{"n_head": 3, "norm_eps": 1e-05, "qk_norm": false, "lr": 0.00173, "beta2": 0.98}
MLP neurons of a small language model. Each row is named by its layer, matrix (gate and up: input weights) and neuron, and shows model dimensions 64-159. Each number is 128 + 32 x the weight over its row's rms, rounded and kept within 0 to 255. Numbers have three digits each. A neuron's up and down rows have the sign that makes its largest values positive.
Before each neuron's rows, "fires in" lists the words (lower case) most often at its 100 highest values on Wikipedia text that the model never trained on. A number after a token or word is its count.

fires in: "in" 37, "of" 21, "at" 10, "near" 5, "about" 5, "around" 5
L9.gate24:157053120139159065089153185181161143117117199123165139147120073097103099186096138043100114119095144098098093112237132091083137121099158167139143135124135092095156079124128126176135104108119144211145167103093152161170108099144128134103153146186083132098098130163129130101097152049131115124
L9.up24:104120122100195099098124099180102190170070152119128134128084100162139169115123096095113127076108116151126102118135141120098098094165130115152149175145147109114153134042143150151112096137139146190149145053118147093198117118121098142083122105160138183101146160097155112084078184056148191118

fires in: "for" 47, "of" 34, "in" 18
L6.gate169:067111059194106140110134170137103110129149135088092163135079143144085114057088095081144100088106119141115149102134104145139069212190159129110143140113135132173115114126166097102150134108142098199130169095183155131132113101138148082158150107119080112094142097166117144109115104184158189127
L6.up169:156166096111087164142118100101159131165128190146071169079090151161133122106154079137112116108196110104122098127122151095113166075153152177106151178093110125099105065155119135171065106175115159115150148089149123107123152126141128143131133163197207161116120114185101141117139219125147131167

fires in: "1" 40, "e" 6, "g" 5, "of" 5, "a" 5, "20" 4
L12.gate221:138115118183196082140138110137169112127199099113155150127133135144087123111109133092211132109082101164123105100135122176183103077107117158114114097138139117108090139136078065041123095088136156077128125195138127178080111153152157140148124102166133171121154144187104115125135150166083127169
L12.up221:199165103120138108126173083139092150097099084138100168134156147151117148138073149138109139088121109143125141123146126097148139148155134154129127152152139134119109239115096102149118098139183168148114142209144063163149175121144127080131093159097087169088123118142136081083137143113134145119

fires in: "to" 99
L7.gate154:160114158066177141136144157170089118148159162150134126144130115105190081136119148155145145159120170133126161135124154132145107095117159117072109180129072186077163101053084137083181113164117105135174132160096114155155104071127165110162150154112108108073121115116107098106141101114120072151
L7.up154:128123083122132140128120203168114150135150178078109104149064093092122089146151144135111082131077125118129141220136169159165103099121100130117087179114055114101151091031088139153150111154146113139052117201167159128201146167112127137126100149118142163115115105120129171106108149117089113154

fires in: "november" 15, "september" 13, "december" 11, "october" 8, "february" 8, "august" 8
L6.gate122:128120133132119157137137154108123125122124142083112199158108116129035104132142068174070063114117093147138135119142184101136121134127128089144153175147097097111112161107123103103134152123159131114093090140133139130161152159085139135089139166113148127152078100125130186115147095094146153128
L6.up122:130097127162123147155132161172135148077171125164095164102111104093036078110185092151109125156120132102108083169041115139145115131104088100077147137192115103131105144131132146058100138094082134161158121104130132095197133141113142165041144110124147178142099141122083124105178119104174142103

fires in: "which" 31, "it" 20, "film" 18, "that" 7, "book" 4
L7.gate135:125171109079079105109115152143133100117127131173160154147138091144119098174127163114116099193116140158128081164130128143190146108143179139094154109122148091069165111120058151127097113169119137119106113122051128089116094072135137067131164164111182159119125051073099150094185130098170087115
L7.up135:129127074096154127107109157170122158137159154098111123168118178147100124162096159120099143117153101139177127112196161110142127119132229130111124167094107146117187064112043140158167065132149121113129127100153205141138145126094099135107115134124128200132093141114103135179170152133071153153

fires in: "s" 87, "a" 6, "his" 4
L8.gate255:172055139130153114124048161115109108117112141094163146155115125139106151150067115092106079103116111139112137135098115135087144175129167165180112125109115142170158126086145105085139180103093064206112131123171088197132098145111102099154084205155077125100154113116163129139100128130175185111
L8.up255:133130100118127108112180085132191195133183090156117106092114123148122106144125133044079154141105133129109131118143109171117151140092156171182051091180178105105116075190135173096141148146097109151129112100094104098124174133152082163141127143122119101066169127154127116178094121121129140097

fires in: "with" 37, "and" 17, "by" 13, "after" 10, "to" 8
L13.gate31:103104122154094141143114138141114119096127112095067069124157120117067122101086110137106074099078112139180198168134130130153129076089186118116138125165133128088083098111156108153170178139092115188164159173128123153100168109085145117202158151131060137150157112132109143131122149122159073142
L13.up31:131132169097138152160129085150117125093098161099035145143144142124130167167108125089159126131113158110144127172120100065089110114123127172138080117194103117052174146081119099189131128142168185153129139091109221127151130142129123168166059130089088095164152158144120073126146103095077141160

fires in: "a" 70, "an" 19, "the" 7
L7.gate4:165147176065127148113095118126115156153089133131161139160214126125151155132032147089085093163106106038120110102158114131088148196165132148144089109121099111130163164165149132188136116149110106109135110055109078166113158133121159150176092185099070115120128183142172121134141153118194145117
L7.up4:150106189103218157185135085181163172203136144139154136135101123147087127061152131105098072099147125116156117111148101159146169141145123149192125075136176108108157121166141161088116119119129147128151119160085093101102157121097138127107135180147113142104123087157057116097104126139175142155

fires in: "he" 35, "his" 24, "it" 4, "their" 4
L13.gate110:146104135102133093115122082094168122126089213123192095132148095089151097173114165128091147162138125112124050126130097180147112078125122127142160060089092104136086145130115161137097134085127132114150154068147115119125131110143145172138137135125121062100147113157144066177135085092135159106
L13.up110:163142124097125136138215106147143156183182165177178107148121145166171154147105118163124221178129163142046109143128149170085122151073095099146158036153155150163143124111127136065129128104097106102130211146079145083137128108114106148111125087095107061149125131115137111104143125179141134147

fires in: "and" 33, "of" 14, "often" 5, "making" 4, "also" 4
L9.gate139:167146083121145082103126157102114165115117124068107121160096103110115137094111081130141137098047058130134061124133108063154117097103170168141122122108122143074091180119103098148110105068125166149050156134165143149115118190155160141134133147130114143154112093085148120131131169098180138096
L9.up139:151146152075110111136086130096132140151136185123150100132139159091133133138105154148081171173111130183123131111106163101082075164070149106158114091096117106143126080127101149113140152110084110175100074118082200166141124132113109132166194146119101174100091138082158105158119177184117168154

fires in: "at" 13, "released" 13, "by" 10, "as" 9, "label" 8, "for" 4
L3.gate59:126139072148105126129126145154065092146155091126052106100112125134128109151132090148128137112076102124074160122083089108081134135102184126115120110106103152155141182066174059090113141138152170098095122109106127160162117095205123097092095137077145149092161159156126131144154146099132103133
L3.up59:164121083167123159102152096136095122100110097167128113090137070153163162086106092116220173140047138193102105173118132134110155124113119174109189114148112160173146191061188091085100142143110154065134129170115141096117127114185151098087104102122159159079173145134095115095121169172130130111

fires in: "and" 100
L2.gate88:148074109086054145051155146101080157110117139086133140161129114115195190180097126155135147111111092096123125113163155147063200135126152148117141081113119139145106169149194146074102166092111087160140128107152118117089071176158075167168083107101138093130075138136203138161123102078142142101
L2.up88:125130107093118108081163097180096166154134161138156148144133156113130115140082162100112193149159155148160113125129139105118116130086128115154112097138133142150120160155103146092202064106155134138158123103057157118142110067113124138191131112153144113142108140136134042097084083100133169181

fires in: "and" 100
L3.gate108:203156089190144160108123057135137138110137147143083106140138186102119089071161172150129114116095118043131147178169122131098137109160108134113089144147138169052157112149138128135104172125157134147093111107102126148171179188137095100128126162126133157161129103130121135139146118078083138116
L3.up108:138141137159088130089102130151091115168092162066148145091081158119119129082138136145173127103116125166200128163139155105132142156142106099145157148089088176118122148088145137147124099128146236121098127174134169166054132144170136156127082117074158143148075084110116133101085154091156140130

fires in: "of" 29, "by" 11, "member" 6, "coast" 4
L8.gate214:138175131137187116185106185154124136148119152139119087203114160169107139147093130140135157132122161079231099154106142140178073144117139102160124083170126107108145092111135099097114169113087111158100150125166089120140121096153124165130127093147075135149154150161179117117100125091133135065
L8.up214:178141175137147170200099084122129111144116177164102093145142099209161129155106149128125132110126144150202121184058120154157107155139119130052083163161162134098098169075156132100093129099102157180105104146194131090128169112129086091112098135133102203103123100118134110127112160103113100104

fires in: "who" 30, "that" 28, "they" 7, "which" 6, "also" 4
L9.gate156:143117163122143102089154143088066122131142191145072169135143131177116105155146139158146094152117084129134152138149110125161087154099196150147125169131153142120158072049091103204192098099158120135114103065185164192147125114117150133090121114105153197095129155139110151122143120159105108166
L9.up156:121109148048130142155195120146089155130187176128119201117173135118184168142116175142145103143111123170123118129187150156127144146151169125207115150141142111099150109090131133159163111096128086117145093124119182183111117112113148130082108177161151113169083177130182158147121138115107116115

fires in: "to" 76, "also" 4
L7.gate208:162133113100084076096166151154082103158097184090142135199141136182084147125066127184099126127112078121120127160118123109154141148109184100062138131096153139119111095117042138142126108113120110113078059112155164170150139072113140098172153136124160108134095152136141154168169142112097101133
L7.up208:126070102157107102127153121166154153153177159096113171165091145137110167089090134116123155119152126136088080111137137157072161080111182093140045078108128097166063122113150137094172066096112092113091073170107091154136142112148167135126149120091115121114124169182145185176108134107116083125

fires in: "to" 54, "and" 17, "the" 8, "from" 6, "by" 5
L9.gate196:161113134152159082158099099143136156084110105076166126173138101187114139147094118112124077108107119128159196169160129131062093138121156144127124143093144107133116173166163145132143134098193103156116148185077138147120142161110109135183122159117100151094132085162141095113120132147104157139
L9.up196:119165089149108096150101149170108157088138085082083098125156134131105094111151157083149116157130127079155136119132080155141108155119144148161104116088128139163194142176117151142129163139171102156142099117091104141137160167079119120154182171050114182093183108167095077153119123156186123165

fires in: "of" 30, "born" 19, "in" 11
L14.gate87:146077132138104125119072138159166143168148148107157136150112113110154113105134111127092115091163118088147086131209115193172056142156143094098187138174146143111132127195160125132136164078170106191137193121151143143138078175119109124101149027126100208117180157113053155140083112086105122058
L14.up87:147101151141138153158114179139174147103120130111192089161121094111157111152171078105146115106064118182155105111082112154172135134114153148081138091173130156160092113148118146126156133099118131178162130124169127142127086112058122172135105104111154198165177065137125103168129155179128119127

fires in: "was" 56, "is" 11, "part" 10, "began" 6
L13.gate75:122136159165122154115131187090146135112046108156155088148154109126103129136138100145091095114055105130145109095108101124132126155161102117066125078137120124186086129186131128106174145164111104114180123121064159081107123151133114175107117077115166150124168192127148192107144116102106125177
L13.up75:178109092096092103094112099166105191096106161122115123131092142148080113163095175197105170108123137104157102126176123152102135148066136140107183134158137143146101073128106175149134145100075146136128203177137135082125083120076138117106130143087163118141162130166118152169172089070151095142

fires in: "her" 32, "his" 28, "s" 11
L14.gate221:150086124125118117141129177119122142118109186122098147184172129138150106111093116128110091105114156105125195100147131088094089129233130197106124117104155091109208213152151135127123140128136071160114152032116110106162085130147141119159138121163084077122161147147128121108147132161098140127
L14.up221:146049107169133095162108077130115153098118172109151123146120097150083097099138089092129151103088138164111147134128111099124147092200142181139119111146129093062186160143157144069103108141138125146157178088151158109124145178158127140141156101160089109119141138167113076146133142139080123096

fires in: "0" 46, "3" 9, "2" 8, "4" 7
L8.gate167:154100145101098150129205123146105142150112127089149134071103137086106102086132103119117117156063142168109171137203190145112190131111143132130084123169119164134127081135095166128155125154122114097113090175061159086094104080135148135142075107164160120159116163082112168172180161116154140150
L8.up167:153166124144180121118123127137116111059120162143124152102116148118001112135170129095121160099184125166089121117118097084185088150055081080071140153088110097151114095079127103144175119135192180072095162148161133151108110111094128181112140177143146165160089166167093126130124154099093088217

fires in: "was" 29, "is" 13, "not" 11, "be" 5, "a" 5
L14.gate7:065080080129124136131149082137189116109072107120108114195119166151129097127135043092156087081134181087107113159103082118183147128128148129118154180144104101159164091093114105110175124151169159089163136120157131189120097169109153094189156137094072142096121123117151115126113133088123116127
L14.up7:156183109118142163069163125097109184180191074084165093114088117090149135181191124103092090092144156160107101121137191189156126148126128133147128091125117110135151102161096138122058096129096128148128149103125176124146130098095097154160113043134145099114145100158157107123120126091114133066

fires in: "november" 20, "june" 15, "october" 7, "may" 7, "april" 4
L5.gate47:123130248124115129143100131133098128175148112127125122115172157090116123180100120114107131152119138083161112074112086119168192119147156128085136166170122096096151145139066067109120110111057094144069122132121092138099136099131189163148174131195168104163119137095077140149160105140146120134
L5.up47:115154199105151104195109111153108096151145096135123159140124128145037094134136106121112156174105153108099083121111051119147111088114123126057187137154141142131163142179089049135149085111048108107103099162138152103130116105168145191159151136154160149150131162168083126109155111137135106119

fires in: "is" 29, "as" 21, "was" 20, "also" 5, "became" 4
L13.gate220:163117146095088141107210132127160119081105146095157153094101105170145130132109115157074139137130118076116100138089149093149143148108099120095167087136101136178140135168144183126162120154031124134161073062093101138146111147172138153174207147162150112118093151124112127093123094124152103081
L13.up220:126095109173076193101183163174220156159096075154127054119185121123175130161148126053088088134164171112167117164141131165102157142113150112142083118143115145158079082075069134113145155131124129149091126117182129164108087107075128132184135117126135053160098098115114180135179112118128070091

fires in: "to" 79, "s" 11
L7.gate140:195092150099139144096148155136079146136100138092110204112130167146150139173064130170119063139165118102138185145121166153055098074099142100099111187138146075133146121117114128109108153161124056169095153092150149114211175130148129159129127117142098147107121124118118129185170130118087139136
L7.up140:173109127104163103151213122144101138098148161103159145119107142143116051127115139230155108141104140128110117166129152137120121073094110097103103141172196147154097134163070140080160057174038131122175166115118139064195121167128085137148158137110129137126199118152053086120120137182114155123

fires in: "american" 42, "a" 10, "english" 10, "and" 8, "german" 4, "significant" 4
L8.gate235:130150061207134155118125078193070112064112167114142136091138140133110151133069176139176064060143080143163163122142109101177100117178090100139183119155137146105084156107131126115102106058128153142120141173162092192158153146199116098163110073156116100119119151155104111091108113146116149116
L8.up235:138169093097127077164162121122149064079097139085122116168106118128086167134040173154131140150070160122131158159122116155064096098159109137159150103145133116121131151088098146125144093175118156117068134152060179120131145101159144168161079121128093136140144121133155133066080151184132149131

fires in: "which" 18, "that" 17, "featured" 5, "features" 5, "stated" 5
L5.gate156:084121070139112104103148121171148125142142099153111119125132124144157084067141095082122113112080185155056161124136161203211113112101139085178172163156078181169146107137147131198169170087056141110126155147063139122134096112092134101138160120155180120153143138171113102120139090084121085136
L5.up156:040116041091115185115136109176120099165093076146102127156166173139108122186130145123151128100115137163106214077132117107162132187117138105153144145120137164106154129106109151151160115099139090098130085136119166133118128067099131143107169179128105124084120137130095126114097099180144095123

fires in: "in" 51, "on" 9, "of" 6
L9.gate170:171170140166187092130103127168151106176195085143138072155101166109107119119096146054147117126102160146099110097189134163126080103142176152100135140141132146131159116157161095178102109103078106111144148154127113179138131107088114180112126094087114143147162143163141109158075120168105074036
L9.up170:135186085140139084117116086089120110115129114119088080176120110111158131155128147094079211146141084157108150135127123160132131132131152099119167168174143144189181124095131176139122140133167114079157164144189110163192135127153097124170083116099100106095115164098100084125175144045125111119

fires in: "a" 27, "2020" 8, "2011" 6, "0" 6, "the" 5, "1" 5
L12.gate139:078132097104187129140156145145144140173063090121171108183144140174072142069131135156154058128092140180109110104111085181059138118141149150159115163122130152191059179141085126144167094114132119103145140148146098116151079050112097146157040145099180149174125124128122116107070093115171155109
L12.up139:141174201177122102142172099074106162125112157137133098092155069166157193126143136134105080154140166133126141121129069131080172170169133148193087125156132110179075130110110140114095126127115133140109216126128094149110083107154165153109132162135118143116148073154134117144133112109212111067

fires in: "of" 66, "on" 11, "and" 10, "the" 10
L8.gate133:140104111173131076157108128129107145115138193108147136148104118139046122101123138046142190066121050108154147123121176097137100118188140110136192149122156073096124112153126143083175185060151053092177117132143180163121111141104157154103117153156068143102106125105096100145084085088142215131
L8.up133:124154153162071105182112123150068149123130149151098119147165087129090064090190105114093135152182134119083129178173131122174159132208126094092138098129166109164098123138112154100140152099095109173145125146152171128151090154106076116157111099132187127106137120149110150096112099069127197129

fires in: "of" 65
L7.gate63:139156133098159067127049162109106127113116153132105150160181065210110104122102130084125175127090082129166122153060166088148117183137154102088097168132116202090143114107132146055134150130118197120133163122115144149201108084123119132128136183150105152127117086087100063099147138194132107097
L7.up63:116154175076111156118123223103203072153094124163147053106146135147179118140156130124115122101139119157085113085115112140170119132160120139071147119133140095089088083172179075199116108118080126113081101097152167147156125152127146081123197184148167121072142087122126123082094133168143072060

fires in: "to" 96
L9.gate141:165105085099119136097161138142119130120167160094129109150130098133168147128128171118109113158061123153141133125173153162106105145087213141157105148110154095119139088061089091157183079136128126131100107105111140150127119054108141144110140179115110157132103135158099152147124143144150069160
L9.up141:160117155059136157103202147122112112174121167121051174086126125111200124138063141133095159152117123103112126171177242107096106112140151149139069141115122147132115080083081157145120121174073161152084077147088172153112137113164106146157120125134137114144094102139153173133151162112091127143

fires in: "s" 100
L5.gate51:167094117150136122146085092180097154088118171119162177137081147170140145159035140122095126114190111153129143117156146131150115082103124197177149109130130125135163115128176135115106202118039096097143147137112043099133160081154148134091150174158065119134119172186115078140129087144177160115
L5.up51:143077122113183069153107139060123039141129066147117099167123100134149181126104101121127158157175055183091093137165150142067143149166103100131108127122121148099133123075110122107085160195167102168123164203130120118146079153124106130179074155110096152121134059139175094216107157130132184086

fires in: "the" 87, "a" 13
L7.gate159:132102118148111102129106126147083135102131149098105108108109186114141127178181124080139089130154141127209171146105150151100138162110117155139106103132135112131114138117095148043149181146116100200113107128152109176135121138087117105163117121112040136121132098058146118098112091095121169200
L7.up159:120077131155162165162157083140098135107065100083104129146088130113136099078123104129151110114114164155122131117103134208137138141174093126126129147126145120181064163088124207110157186144091084099159170128122111093150067143083132147149094119136118128084133116101077155128088126139133152152

fires in: "january" 18, "uganda" 15, "october" 8, "june" 5, "31" 4, "john" 4
L3.gate84:056167160163091125110114132118121120087157109132135174110157172089090149160128214098109133136095173098151134175109108144122133164145083119114139117129170136077087157153125160091096137104110082070139101095128071172207144113095121121173102167150111137157155154149095100132101123055174127068
L3.up84:055145142097109156127109157113129145094159154117151158132168156152098138084163185109091077163109140149106121164125150116105103118086080077172084094189130095159100153176103124092111126105056129188105176074150087112128088104122126092136125116101097110201156166187134110089120120105119078086

fires in: "born" 23, "households" 15, "turnout" 9, "played" 8, "personal" 6, "someone" 4
L2.gate117:140119114112078185094117137116051160121112196129116184151163113093104149142082104131098082166104101119125156111158150115116145180154146132190089130122105111164124150128152142124156179031108096193108123113116155116104135130159102061129126111083100084161069127135143145131157090151113092146
L2.up117:131140112113100162105133191114097123129140070111085115090150097074096131055089115129149129136138133162129101084171078170171122154169117116137130128134154138158114145175157118176171086144169120135165149137162141163113121134137113085106193172158180151136043110168106171123193109120108117120

fires in: "was" 32, "is" 27, "not" 5, "been" 5, "were" 4, "n" 4
L8.gate118:132116164152107118094044137131155128111133109113083128170136122080084074112150112113133081144126120172185135167044116116137119135163134099113136134144156129129096182121146174110134146123185175148158144107169144166141132108136180059144141137084115153134125129068101166097157098120194100174
L8.up118:114148098078120182089182195083158157101114104111170061129092168172140104109192174128138119152109107159081098129124115143136115178114167124118125130140184134191122078072183175081086172134170117128141083106092071113141154104128119057117185142100114136100103128129125101113082174102115084088

fires in: "of" 43, "in" 21, "by" 8, "on" 8, "the" 5
L9.gate35:137118120172084097155190113154095144165121157079137116177111136171140128073111079192086137072098146105166096139077110123122102110119147123112171089144106120128098165138171129136138071118117077153134133132156152110097111156080144145131112106113116131072161152109125152106107125134183113109
L9.up35:161081119120160123152138076108130140146154121132130083184133109126187143101140152161144188098110099110187120071195136159160122144093144143109101100093088145104176128129095124187151054096123097135143078098144130108107065125098147153176147127130123142173114100187091091132116097104107124127

fires in: "as" 49, "notable" 7, "also" 6, "career" 4
L3.gate239:092131137149155084139140184115089099103179114050150099174109110125089138134128059176086088140078120206110124111100163118082071144084113122128100082130087143153145138136126118099179123123050132098125126084104154163149147124113125130129164134131179165108099113087124119133146087180133124095
L3.up239:048139091144171155116134118165181181121113191107184157166145183154096114105204137112104128164122104121179177091132142138193128158092191128140172134147151090113118127152095100167144119100208196115122089145125143148122150096144121093062099027128088112088159130135120094121174142118152140133

fires in: "the" 48, "his" 16, "her" 11, "s" 9, "their" 8, "other" 4
L9.gate246:159123127150123044129117088136112151088058149095146152123099140134091126091093160126060136101142113126152145148105116107159100136119117103139137125108116080119144139188106148085167124141123125084173200078188138091202135177101121129208103123157105132104139150143100129147096104108100161096
L9.up246:141122113151097165088123144174118082131153183096098199122119135121131130177116129121176161125127093112081120106114164122122107094161134171084122161109089141104194082113108140152114165124137152113149124081155179087126162116184109134118150120066098128115129109125123139183139130175078129125

fires in: "be" 35, "were" 25, "are" 15, "was" 11, "been" 9
L12.gate120:132118135173108102102122156080091147160118130156139086117127094149070070087161100087107101186093139154123100187072120124128084158116146123096131093148107142082148131111098086075174166154189105153162124107166138226122157090144144075152183147087115125126112099114135162129169077139162071124
L12.up120:124146062137127147068094151148153153128172091161139117063114140093133149145173112110103091113079145155106104089097162098105170175086100032135066140127125131114142104036150187070117132148152158154121140203128102166107153129124142074125089097084105123118103118090152147107197138110087082144

fires in: "and" 94
L5.gate82:204140041109146080102108089196107098086074168148119130154166117159163136131086118157153158123097139135153142171136145098137162115154096116156154187146169122136097136116135120108107095092128116120145158129108152100116129114199112162127181094136129164158130089148128083139098168128067152138
L5.up82:198205101144148119129154107125073105081102139132149161077116152144147111126135069189052117147166118154147145162137126126127182157122077138104107183128094136149129221096123123162139134106199153112109092168151104153061166141138109143148107143161154156204060089173124116144155141065131136118

fires in: "of" 82
L8.gate228:147186165118123136183120110168147155136124135124122150171136062151098113094116103116134095111149128136120057136031163111150082159180113111094128118129200142132108195124113110098132064124153153182163101112184121151145160163133107124128167116125197155095138103121110172078075098147127117138
L8.up228:095111097141129155090131128165114089131093121131118162080157183119101126137161153135095114134193183137112177174082095111142151142133138105114154160169113106115130121061103160153076111190137129137103063130083138210069110093105139116098121204135108129066090074161109136126138172119142104148

fires in: "use" 35, "released" 16, "described" 5
L3.gate162:084147126090066116098114084127052155188141139164126131125142101122119103123081182121104107097166155107127105120143094154164128141115169122129124129154097112089144095114158096179075113145133177145097046160072117065114139169097099098138152124089161178091225201123152139104165170104132139096
L3.up162:099161141114138108124143106144082128149112134152160146151131129144090110072107130158150134070146102157124084140148096166161065144111117098155146131180117078145165119159146100120087079130088104120108072117100157007141117127128133091123168078102173173081230216079093132068118180121109125086

fires in: "of" 31, "to" 21, "in" 6, "for" 5
L14.gate21:139092132157149123095110115208128148170126176108067110103097147159115140119121085190141081121149113129147153178085125085122133121142092170123122172120111118143101154125147139102089152139137172092146107072138082156138120072167116094157120153107121129126164131107127106127173116142149223095
L14.up21:119131145199170166096103162114138133133154136078082091137102204106119135129087123176106098070091122094102145184134093132163082125069161127109139120163099144154093119168159104149150124110057123181128092108214136114125133160102142084130125114093124137124154133120125133129150146135153165144

fires in: "the" 69, "to" 15, "and" 7
L7.gate255:165116051129143124116136113129080144189094169094093087109105105113154164138082111173084153117140130123128093076190168069071124121145164070181135153089088147117145085094058124151134123149180120100139144174121112097169111075097139127184085125086164173150123118170151081148166123120128109178
L7.up255:138048110158178129123151066157121123135152169122073093107106099123083130163103098133140146154104124105160177139127122117077135060132090090153158143110099129144118087138036130144196085155144157064130162142028151088171133067110131123141116168115180207137138147172097128144120144135096179141

fires in: "the" 42, "also" 7, "to" 5, "so" 4
L8.gate117:125103170161123128135016136142101100139107096167067094137129154098103081108160135093111081143163088130119180198122096103134105111143114150097127119139133139052181135072151139178146136176170182154152159098172175144173117153130162118139159140078078205078133113101118150095129148108156104143
L8.up117:116103102101132148177136106164129124122206089125113114120117139123192111096142154154184104119146103156138102101154092174115138139098133219150136132135108141084167096113152162130165127174156127110140143161172088122108133184131162137130157129165091118116139079194150068139142121180190067175

fires in: "s" 64, "and" 14
L7.gate6:160099088130096121124088096091062134152132146124119133137095103202151105122056135094183119170038152162137140143177117153121113150069105092173166130057075134115210120142086106108132162126029119101109113153076140081170160103138117123119080130090062140144139148165116147114120148189145153130
L7.up6:163100111111088147180137094144089091159100193141056078189107079160148134144051153105136128169155135162069136113190147137048185120153117147095113186078147207124113170080091136156125149092194170138126141159125141101130056075101074152153113169103118121088119124140109119150149141093100139127

fires in: "he" 29, "she" 25, "who" 6, "her" 5
L13.gate132:131085140109103093160136137109157135125119113108102082163156078160113084147105114118098105149173126132097075142139131117224105156124173144060154100133191085050162072139069113156154123155106122095118136052174166184128106049123121152137168098129076113113141125138144109160193138137136115136
L13.up132:125121122140086128086158120115171175108135115138140135081189168172172158159148156103127064103136118132100069105129145166121140133149115133081119104153162078020125151129124111098069160137136111096134073112147125095118116066136162139117186095146126145118126122188146156154154106087074123075

fires in: "to" 63, "not" 16, "t" 10
L7.gate36:112099135127149097151177111178064103108115157111121173156096127117123130076082127146064125120146115148095161157149178126109133116120138090081084153104156132131185140117047166125155061193111115148111155131178188131185130135108180157162169127129152124112135130129135171122146185087126112113
L7.up36:153128102164106081090176160092097144105111176089095154114110134147115140144079137121155086154126138142150173189125175139110113152166153099119123120107108114123106153040087157132179144111189107191082144101144091153142142184084124083169167162127140120089063090107128177124118142114132090091

fires in: "2" 52, "20" 6, "12" 4
L3.gate180:193160102255149076171163097165086164118176161093158140143105218156093092122147114131124156122136084131109061103156131158107100090113148110107162150127124147188042131161124138087162157058089137177152104162075108152173138160141147156113110123172108117096141108136141099109117101142095120093
L3.up180:082118165151185089121102112111169102117141159151194185134115068167106160129106141076112125116110082161151109108115125072068145102131083171127139142191170114157117165160114112100149078138235123114133112082097099126140191160174142152089061155104122197129171162109168143075123093125124114138

fires in: "they" 17, "and" 10, "that" 8, "which" 8, "who" 7, "club" 6
L12.gate182:150132092112188102085190188133097149124146223137150141121084185104143154105129121135084158124118116094149091080215176122107184166127143105185133182118138114138181088091094105147146070102085087118077145109058141054091135131149101165131182099158122121136117125147106114119146144134075123129
L12.up182:166138091074113125145105182164119104119162136167071184134136152139131146143095129086169187189082160128140088096129148178112121137119151164139169115082138075157199087126096134147098080136129148114120115086063182076132167091154146105066184093127102132140082117084072115141135154161119120128

fires in: "and" 20, "two" 16, "the" 14, "both" 9, "his" 9, "their" 6
L8.gate229:044125138136112155085098093058182118122150139213090146033101148121151088144115147153112174129173168082155137171175092133090139133106109106091106120093102132138114120178181148142105147153086124145130175064084159132170144075069134157146125131108128119156092125111092122167160136156074131124
L8.up229:140188151157095115090123105064157089119158159141128118088085139180105128133108157117088162146148156100104108151104127150193122110093131120103167106085163125135111138102110146117090171137096139117147150040152147090186146096107105165165125117137145154093152190154108115150128130150084112112

fires in: "at" 33, "of" 16, "they" 11, "after" 9, "before" 6, "by" 6
L6.gate56:135063127136061078141091157102084163062141174122106129126113162115084149127102106054153165081107077101153188117103150125140157139141161148094162132142165103061169120131086129074097146121126101107070130098101108127175222139068157085124142144091036101102169147095189106138145101163115167132
L6.up56:126121102143168067145133094131123139117187181141107087120073172086111118116122134154107164080128188100127148143114142108159110155111169103091201147147140135158157125088169099107095182139116179088130167070082104140116172117131109141087199128116104125065193151168163131109096132155111142135

fires in: "of" 34, "the" 19, "for" 14, "in" 8, "at" 7, "a" 5
L9.gate165:100123154171154124138044117153076098076109181072144072161105202092118120111131134136132142071151060182149120140120160138144117123180139117123142074148117125145183138120135139079130172079081105176159161120168125147142140184087100134116138086154136135074140116076124105151102078126172149138
L9.up165:142068085131131147148097109115143114157043183135094095118077211157167108140128131139083089120147155126058133150195146134087147167104175129144078121117209156128086105160188142140126210168109123175114170134116103172156125143128108126121107202089102056097148144063173141131146143117113128145

fires in: "of" 34, "on" 28, "in" 15, "from" 9
L3.gate223:122122064189133113114095140172112094120122111128075199105100113110054070128124093125133102108116132117112203169113108099179132182105116143086095122136124132155146146126190100118143159114067182130124121127136172170096143070076121088116173172123127168098180151119176155137166085128152139098
L3.up223:135144111114098120176148159092123087137107095121141087158141097101138103101149112153117109153154180116077071168100101127199098101145158124134170157155115170130109203109165123149127124228127121137117203089154082112151065103113139144174162166159166133122069127176118143135118104144165091122